Part of a small language model's weights.
Architecture: RMSNorm after each block, rotary positions, no biases in attention or MLP, untied embeddings, normalized queries and keys.
MLP neurons of a small language model. Each row is named by its layer, matrix (up: input weights; down: output weights) and neuron, and shows model dimensions 48-111. Each number is 200 + 30 x the weight over its row's rms, rounded and kept within 0 to 999.
After each neuron's rows, "fires before" lists the tokens most often just after its 100 highest values on Wikipedia text that the model never trained on. A number after a token or word is its count.

L7.up386,176,131,146,207,179,190,285,164,210,210,168,191,214,259,180,183,177,214,232,193,175,221,196,223,172,190,138,228,191,226,198,184,215,172,157,131,167,208,150,202,199,211,242,185,230,208,256,189,202,202,220,147,172,153,222,195,235,209,219,162,226,220,210,208
L7.down386,149,190,210,174,241,179,164,178,211,258,217,202,187,175,195,253,220,223,172,164,239,218,226,194,167,95,240,198,230,187,243,190,227,233,168,223,225,259,198,230,148,198,212,186,181,192,171,206,187,205,222,209,184,220,184,150,122,176,241,214,235,165,175,208
fires before: " " 44, " —;" 10

L8.up466,145,168,215,274,178,212,231,196,175,181,197,185,202,235,228,174,171,247,183,172,196,209,173,192,206,200,184,210,229,220,181,182,187,151,148,172,223,205,163,222,184,239,200,157,244,238,187,163,206,133,209,186,151,141,184,233,230,173,164,157,184,190,181,180
L8.down466,222,201,206,171,166,198,173,172,174,218,147,219,156,152,215,214,212,220,191,205,217,200,224,255,222,201,179,187,210,203,204,203,205,132,199,265,228,170,201,209,196,261,170,186,205,145,229,216,148,135,194,191,217,208,215,211,252,255,226,188,183,187,158,186
fires before: " |" 33, "." 10, "′" 7, "°N" 5, "\n" 5

L11.up560,198,148,180,204,195,190,230,180,177,222,240,238,286,178,191,220,181,168,203,158,199,216,170,199,206,183,202,247,153,192,219,247,184,186,178,119,207,182,161,202,163,206,180,149,154,249,153,152,197,160,256,189,219,191,169,213,167,194,160,178,158,254,251,192
L11.down560,195,188,184,248,187,216,183,235,220,164,168,215,238,174,174,228,235,201,170,232,235,199,208,162,224,268,234,175,199,177,245,149,249,135,180,192,214,259,218,229,230,192,215,189,200,155,208,200,187,185,203,196,212,77,163,228,210,143,190,250,217,239,201,176
fires before: "," 36, "." 21, " City" 5, ".\n\n" 4, " |" 4

L8.up92,168,196,248,164,206,260,208,216,212,213,176,162,208,199,199,156,191,213,174,159,235,190,199,216,242,137,195,174,137,152,250,190,235,160,177,186,220,183,142,206,202,204,264,199,163,220,168,158,256,191,266,223,119,173,229,204,196,226,221,166,194,240,211,252
L8.down92,218,245,189,167,171,215,215,166,227,199,240,203,189,201,223,179,245,205,260,177,207,189,226,217,188,182,103,181,204,213,173,226,219,163,203,148,237,203,192,232,197,194,177,159,181,182,171,149,225,243,139,217,157,127,237,174,202,170,180,222,155,227,210,188
fires before: " " 55, "." 7

L11.up408,206,181,187,236,194,254,162,188,183,185,232,241,205,162,171,200,152,219,201,228,172,192,121,228,227,165,204,238,162,217,189,184,229,176,239,161,203,236,193,202,163,222,173,203,232,225,194,200,233,219,247,225,145,170,217,217,211,126,179,186,210,220,257,196
L11.down408,222,219,219,162,209,156,225,178,165,205,160,207,181,200,190,206,226,152,216,216,220,186,241,185,184,170,183,204,139,159,230,211,207,254,203,205,179,174,218,229,195,197,168,224,154,179,187,229,217,165,184,230,193,298,185,225,196,218,220,236,172,174,212,243
fires before: "|" 41, "0" 6, "S" 5, " " 5

L8.up177,172,145,242,199,219,240,173,249,182,213,164,189,250,177,264,196,179,193,181,152,168,207,151,278,145,214,181,202,172,186,207,183,236,170,181,196,178,240,187,179,202,185,184,214,196,204,217,216,239,244,201,204,193,189,182,203,228,199,225,173,175,194,179,147
L8.down177,198,246,176,229,167,232,211,187,248,197,221,167,216,162,209,169,192,189,255,218,224,218,172,277,201,179,220,212,189,165,217,216,201,187,210,201,157,158,166,217,163,260,194,211,181,170,180,174,242,213,204,237,215,377,189,216,177,223,214,218,208,214,209,225
fires before: "|" 89

L5.up422,175,183,178,167,216,223,180,199,181,187,223,172,217,193,141,171,205,171,208,195,246,145,183,238,152,198,182,258,234,187,225,240,243,147,184,135,147,193,182,178,194,234,231,265,229,168,182,186,193,246,243,236,156,165,225,181,195,191,179,184,207,226,148,190
L5.down422,190,176,200,206,238,182,225,181,179,259,192,159,178,212,187,282,224,147,189,220,168,172,242,224,170,204,242,191,215,170,203,206,192,184,203,190,186,221,183,220,207,171,241,145,192,176,200,197,168,143,161,210,213,237,227,206,186,194,229,288,175,190,204,182
fires before: "|" 35, " as" 12, " on" 6, " at" 4

L11.up667,238,171,184,200,186,206,182,183,144,173,248,251,152,149,202,210,185,182,227,254,176,225,174,222,229,169,219,204,191,204,171,170,172,225,193,199,244,185,199,220,144,264,252,223,250,235,175,220,225,174,175,203,197,187,193,259,269,213,183,180,191,241,174,189
L11.down667,202,214,186,232,183,185,185,227,248,172,237,210,232,160,171,174,244,208,154,223,223,227,156,138,178,198,180,181,206,168,230,201,212,182,189,181,206,184,180,229,175,225,224,193,150,152,222,190,178,256,147,206,170,117,263,210,205,172,223,215,207,192,210,201
fires before: " " 25, " |" 15, "." 12, "0" 4

L8.up487,185,157,283,149,186,234,236,283,248,240,155,164,245,204,237,180,194,198,152,147,216,171,207,246,168,178,155,264,154,226,219,214,234,217,222,188,259,223,203,186,197,202,197,169,168,153,154,205,206,229,212,247,157,141,222,206,177,237,183,156,175,239,243,225
L8.down487,149,222,207,182,184,210,205,187,229,224,242,192,252,196,158,151,182,191,202,160,175,203,238,254,182,183,140,211,186,189,219,204,244,247,218,251,243,205,204,213,198,174,232,188,198,177,200,200,209,226,247,231,207,157,205,231,168,169,234,219,151,156,227,194
fires before: " |" 26, "." 13, ";" 9, " m" 8, " |\n" 6, "%" 5

L4.up701,244,171,169,211,196,184,293,169,210,169,183,154,171,191,160,202,166,235,185,211,206,151,243,226,215,289,168,215,154,189,169,193,181,156,149,172,185,247,197,263,174,215,195,204,211,209,210,237,184,162,202,202,197,191,197,168,270,172,165,235,193,210,182,201
L4.down701,201,201,213,204,202,323,217,194,210,190,182,198,203,220,203,201,270,185,219,244,213,187,223,179,220,204,176,166,200,180,186,190,182,212,198,286,222,147,198,231,217,201,183,209,158,212,226,188,194,215,152,134,188,218,188,194,194,145,206,236,202,193,185,193
fires before: " " 22, " in" 15, " on" 7, " Website" 5, " at" 4

L8.up410,244,192,228,215,196,239,214,248,200,238,173,141,216,220,169,153,217,183,196,191,201,216,214,229,172,166,202,168,177,171,226,210,187,194,199,194,254,218,182,153,244,222,187,173,180,222,187,185,257,191,186,220,140,162,245,219,237,194,173,184,198,242,237,182
L8.down410,106,192,211,209,220,222,182,186,198,199,221,210,184,195,220,211,216,203,197,226,218,214,248,266,280,201,53,189,212,206,223,203,147,198,212,193,193,213,187,204,174,204,180,209,196,223,193,218,213,203,193,124,211,67,189,207,223,190,222,187,210,196,209,174
fires before: " " 57, " Great" 10, " —;" 5

L8.up8,188,174,214,174,224,252,181,189,240,229,244,176,187,231,263,182,156,176,176,141,238,211,163,193,258,172,173,278,191,240,245,221,170,164,213,195,199,205,173,206,198,241,194,231,202,211,153,173,154,166,225,184,171,158,201,193,216,178,171,166,148,220,220,198
L8.down8,239,187,199,197,171,188,216,191,211,241,149,243,186,153,202,213,237,203,208,190,200,213,225,154,197,211,150,222,249,214,243,196,249,196,216,248,254,210,197,172,174,219,172,175,196,231,228,262,181,224,258,231,218,220,174,182,194,156,227,235,161,174,180,207
fires before: "==" 14, "In" 14, "201" 11, "202" 9, "===" 6, "On" 5

L8.up545,168,155,224,224,207,233,171,262,242,198,183,200,209,166,137,195,203,207,186,213,179,144,182,204,202,185,134,232,184,226,188,193,217,195,244,159,203,235,216,229,166,249,196,232,200,187,172,213,169,169,233,244,161,154,192,166,261,193,191,175,156,234,151,217
L8.down545,151,189,197,239,184,195,199,199,194,228,202,208,199,194,164,146,196,204,210,245,201,172,200,285,183,172,133,184,209,222,217,235,219,210,223,234,259,207,175,211,257,266,176,227,198,207,187,211,218,176,177,268,237,160,283,212,243,184,189,204,192,226,156,185
fires before: "." 50, "%" 8, "–" 7, " |" 4

L7.up699,203,161,195,229,226,196,198,218,229,199,210,174,219,240,207,197,200,216,214,135,287,233,207,278,217,209,144,207,222,221,161,201,201,172,196,164,214,150,263,193,155,185,229,187,227,208,202,215,220,189,202,155,207,132,215,214,204,186,218,168,208,179,213,195
L7.down699,177,198,196,170,241,228,174,196,165,147,180,216,221,249,222,216,156,183,241,201,162,179,185,201,162,171,199,169,208,224,173,220,207,221,225,251,170,185,211,188,179,209,176,216,189,181,210,204,239,211,198,169,202,189,139,174,196,230,191,187,259,171,161,179
fires before: "|" 24, " " 22, "-" 8, " the" 4

L7.up680,183,113,201,251,202,230,254,224,218,139,247,175,214,231,170,187,154,221,171,209,216,143,165,186,183,181,201,193,176,170,206,190,235,231,130,191,204,188,206,217,158,170,211,176,169,187,173,198,188,213,233,176,149,165,192,183,235,200,253,163,191,187,170,178
L7.down680,210,200,224,160,180,211,210,196,219,218,245,207,218,187,176,200,87,183,192,98,236,176,237,240,167,152,204,184,181,169,220,180,205,129,198,206,221,187,213,214,163,219,209,131,214,206,154,225,180,180,191,148,228,179,170,191,201,252,203,162,174,214,176,146
fires before: " " 57, "an" 4

L4.up432,186,194,207,175,190,240,232,207,215,213,197,190,174,257,188,205,152,195,201,226,275,215,190,210,185,179,190,191,249,143,225,167,122,158,217,212,207,200,159,139,186,207,197,208,208,196,233,190,130,228,279,212,171,179,201,232,188,151,260,175,252,206,156,142
L4.down432,204,201,172,152,145,128,193,210,194,180,194,207,188,190,182,253,166,212,163,207,217,222,123,200,241,220,158,232,198,187,186,198,171,161,225,199,201,214,180,185,184,211,182,219,215,236,177,222,142,200,266,266,204,206,189,194,207,215,195,132,213,212,192,210
fires before: "200" 25, "201" 23, "202" 13, "199" 5, "198" 4

L11.up234,205,145,202,204,152,226,251,200,203,144,192,147,234,209,197,206,193,223,194,216,215,157,150,229,162,191,206,236,178,202,218,179,165,177,166,122,208,220,239,182,183,191,234,129,182,209,178,222,246,203,204,208,165,170,160,230,202,187,171,187,207,225,176,176
L11.down234,186,166,205,144,195,201,214,202,216,210,200,226,296,183,235,221,244,196,157,173,260,210,152,186,188,223,202,223,248,168,172,182,188,193,281,229,232,243,170,183,206,192,205,226,215,222,182,223,182,191,238,135,203,191,160,209,233,216,215,194,164,169,200,208
fires before: " " 58

L10.up387,209,174,192,149,196,243,224,240,168,223,246,203,226,147,296,156,172,148,189,228,202,165,164,246,185,196,187,211,156,233,218,227,237,223,196,221,195,157,225,130,158,192,150,224,218,215,223,251,154,216,201,184,212,166,208,191,209,210,210,188,180,196,214,195
L10.down387,189,232,146,158,255,242,180,136,234,213,235,215,175,154,193,171,210,158,186,185,164,240,160,189,177,217,168,184,140,202,210,222,174,212,240,204,199,224,178,214,210,190,259,220,174,164,184,184,252,200,224,219,229,261,194,162,186,151,207,177,177,187,211,184
fires before: "|" 49, "|---|---|---|---|\n" 10

L2.up368,216,109,199,224,164,202,187,207,207,174,226,226,227,245,181,179,177,156,240,246,233,208,216,194,212,165,183,176,122,186,235,221,201,219,189,203,180,191,161,217,202,257,211,191,207,191,135,206,192,192,188,214,162,187,227,183,183,199,224,188,95,201,201,213
L2.down368,224,205,177,241,127,201,164,236,184,196,226,209,185,213,145,204,206,214,188,230,167,209,191,224,178,161,193,185,163,219,198,178,199,181,173,170,197,172,188,208,256,234,251,175,246,199,193,163,222,220,186,249,222,238,164,191,197,259,185,216,225,217,231,193
fires before: "." 23, " |" 14, "wards" 9, "g" 5

L11.up524,248,152,191,231,210,260,191,195,198,199,196,223,248,182,166,171,181,184,221,205,247,186,201,210,176,168,159,183,167,220,182,174,172,169,208,189,188,182,213,202,170,186,206,173,159,176,220,172,226,223,208,230,163,184,184,175,194,160,224,196,177,219,213,177
L11.down524,144,177,195,217,171,175,200,201,160,170,187,203,214,187,131,172,213,200,194,237,194,166,218,213,185,169,147,188,212,228,244,187,212,207,223,220,202,228,146,138,203,167,198,195,190,210,181,201,214,185,187,201,234,121,190,207,146,199,231,263,219,220,182,181
fires before: " " 33, " the" 13, " June" 4, "th" 4, " May" 4

L5.up609,178,174,219,199,177,170,217,141,172,224,159,208,181,155,137,213,222,129,235,224,183,172,184,245,245,197,176,272,245,201,189,240,201,186,186,141,217,217,261,126,176,246,215,173,207,194,184,234,166,181,219,199,180,183,248,254,262,224,208,193,210,269,177,221
L5.down609,245,217,200,176,249,220,268,209,211,170,236,229,236,200,244,254,216,212,206,186,170,183,210,153,202,265,248,197,202,208,214,241,151,192,244,233,215,225,195,181,180,195,215,201,153,210,252,177,165,213,177,169,199,193,162,153,175,228,233,183,144,198,220,249
fires before: " the" 20, " as" 12, "|" 10, " a" 5, " of" 5, " on" 4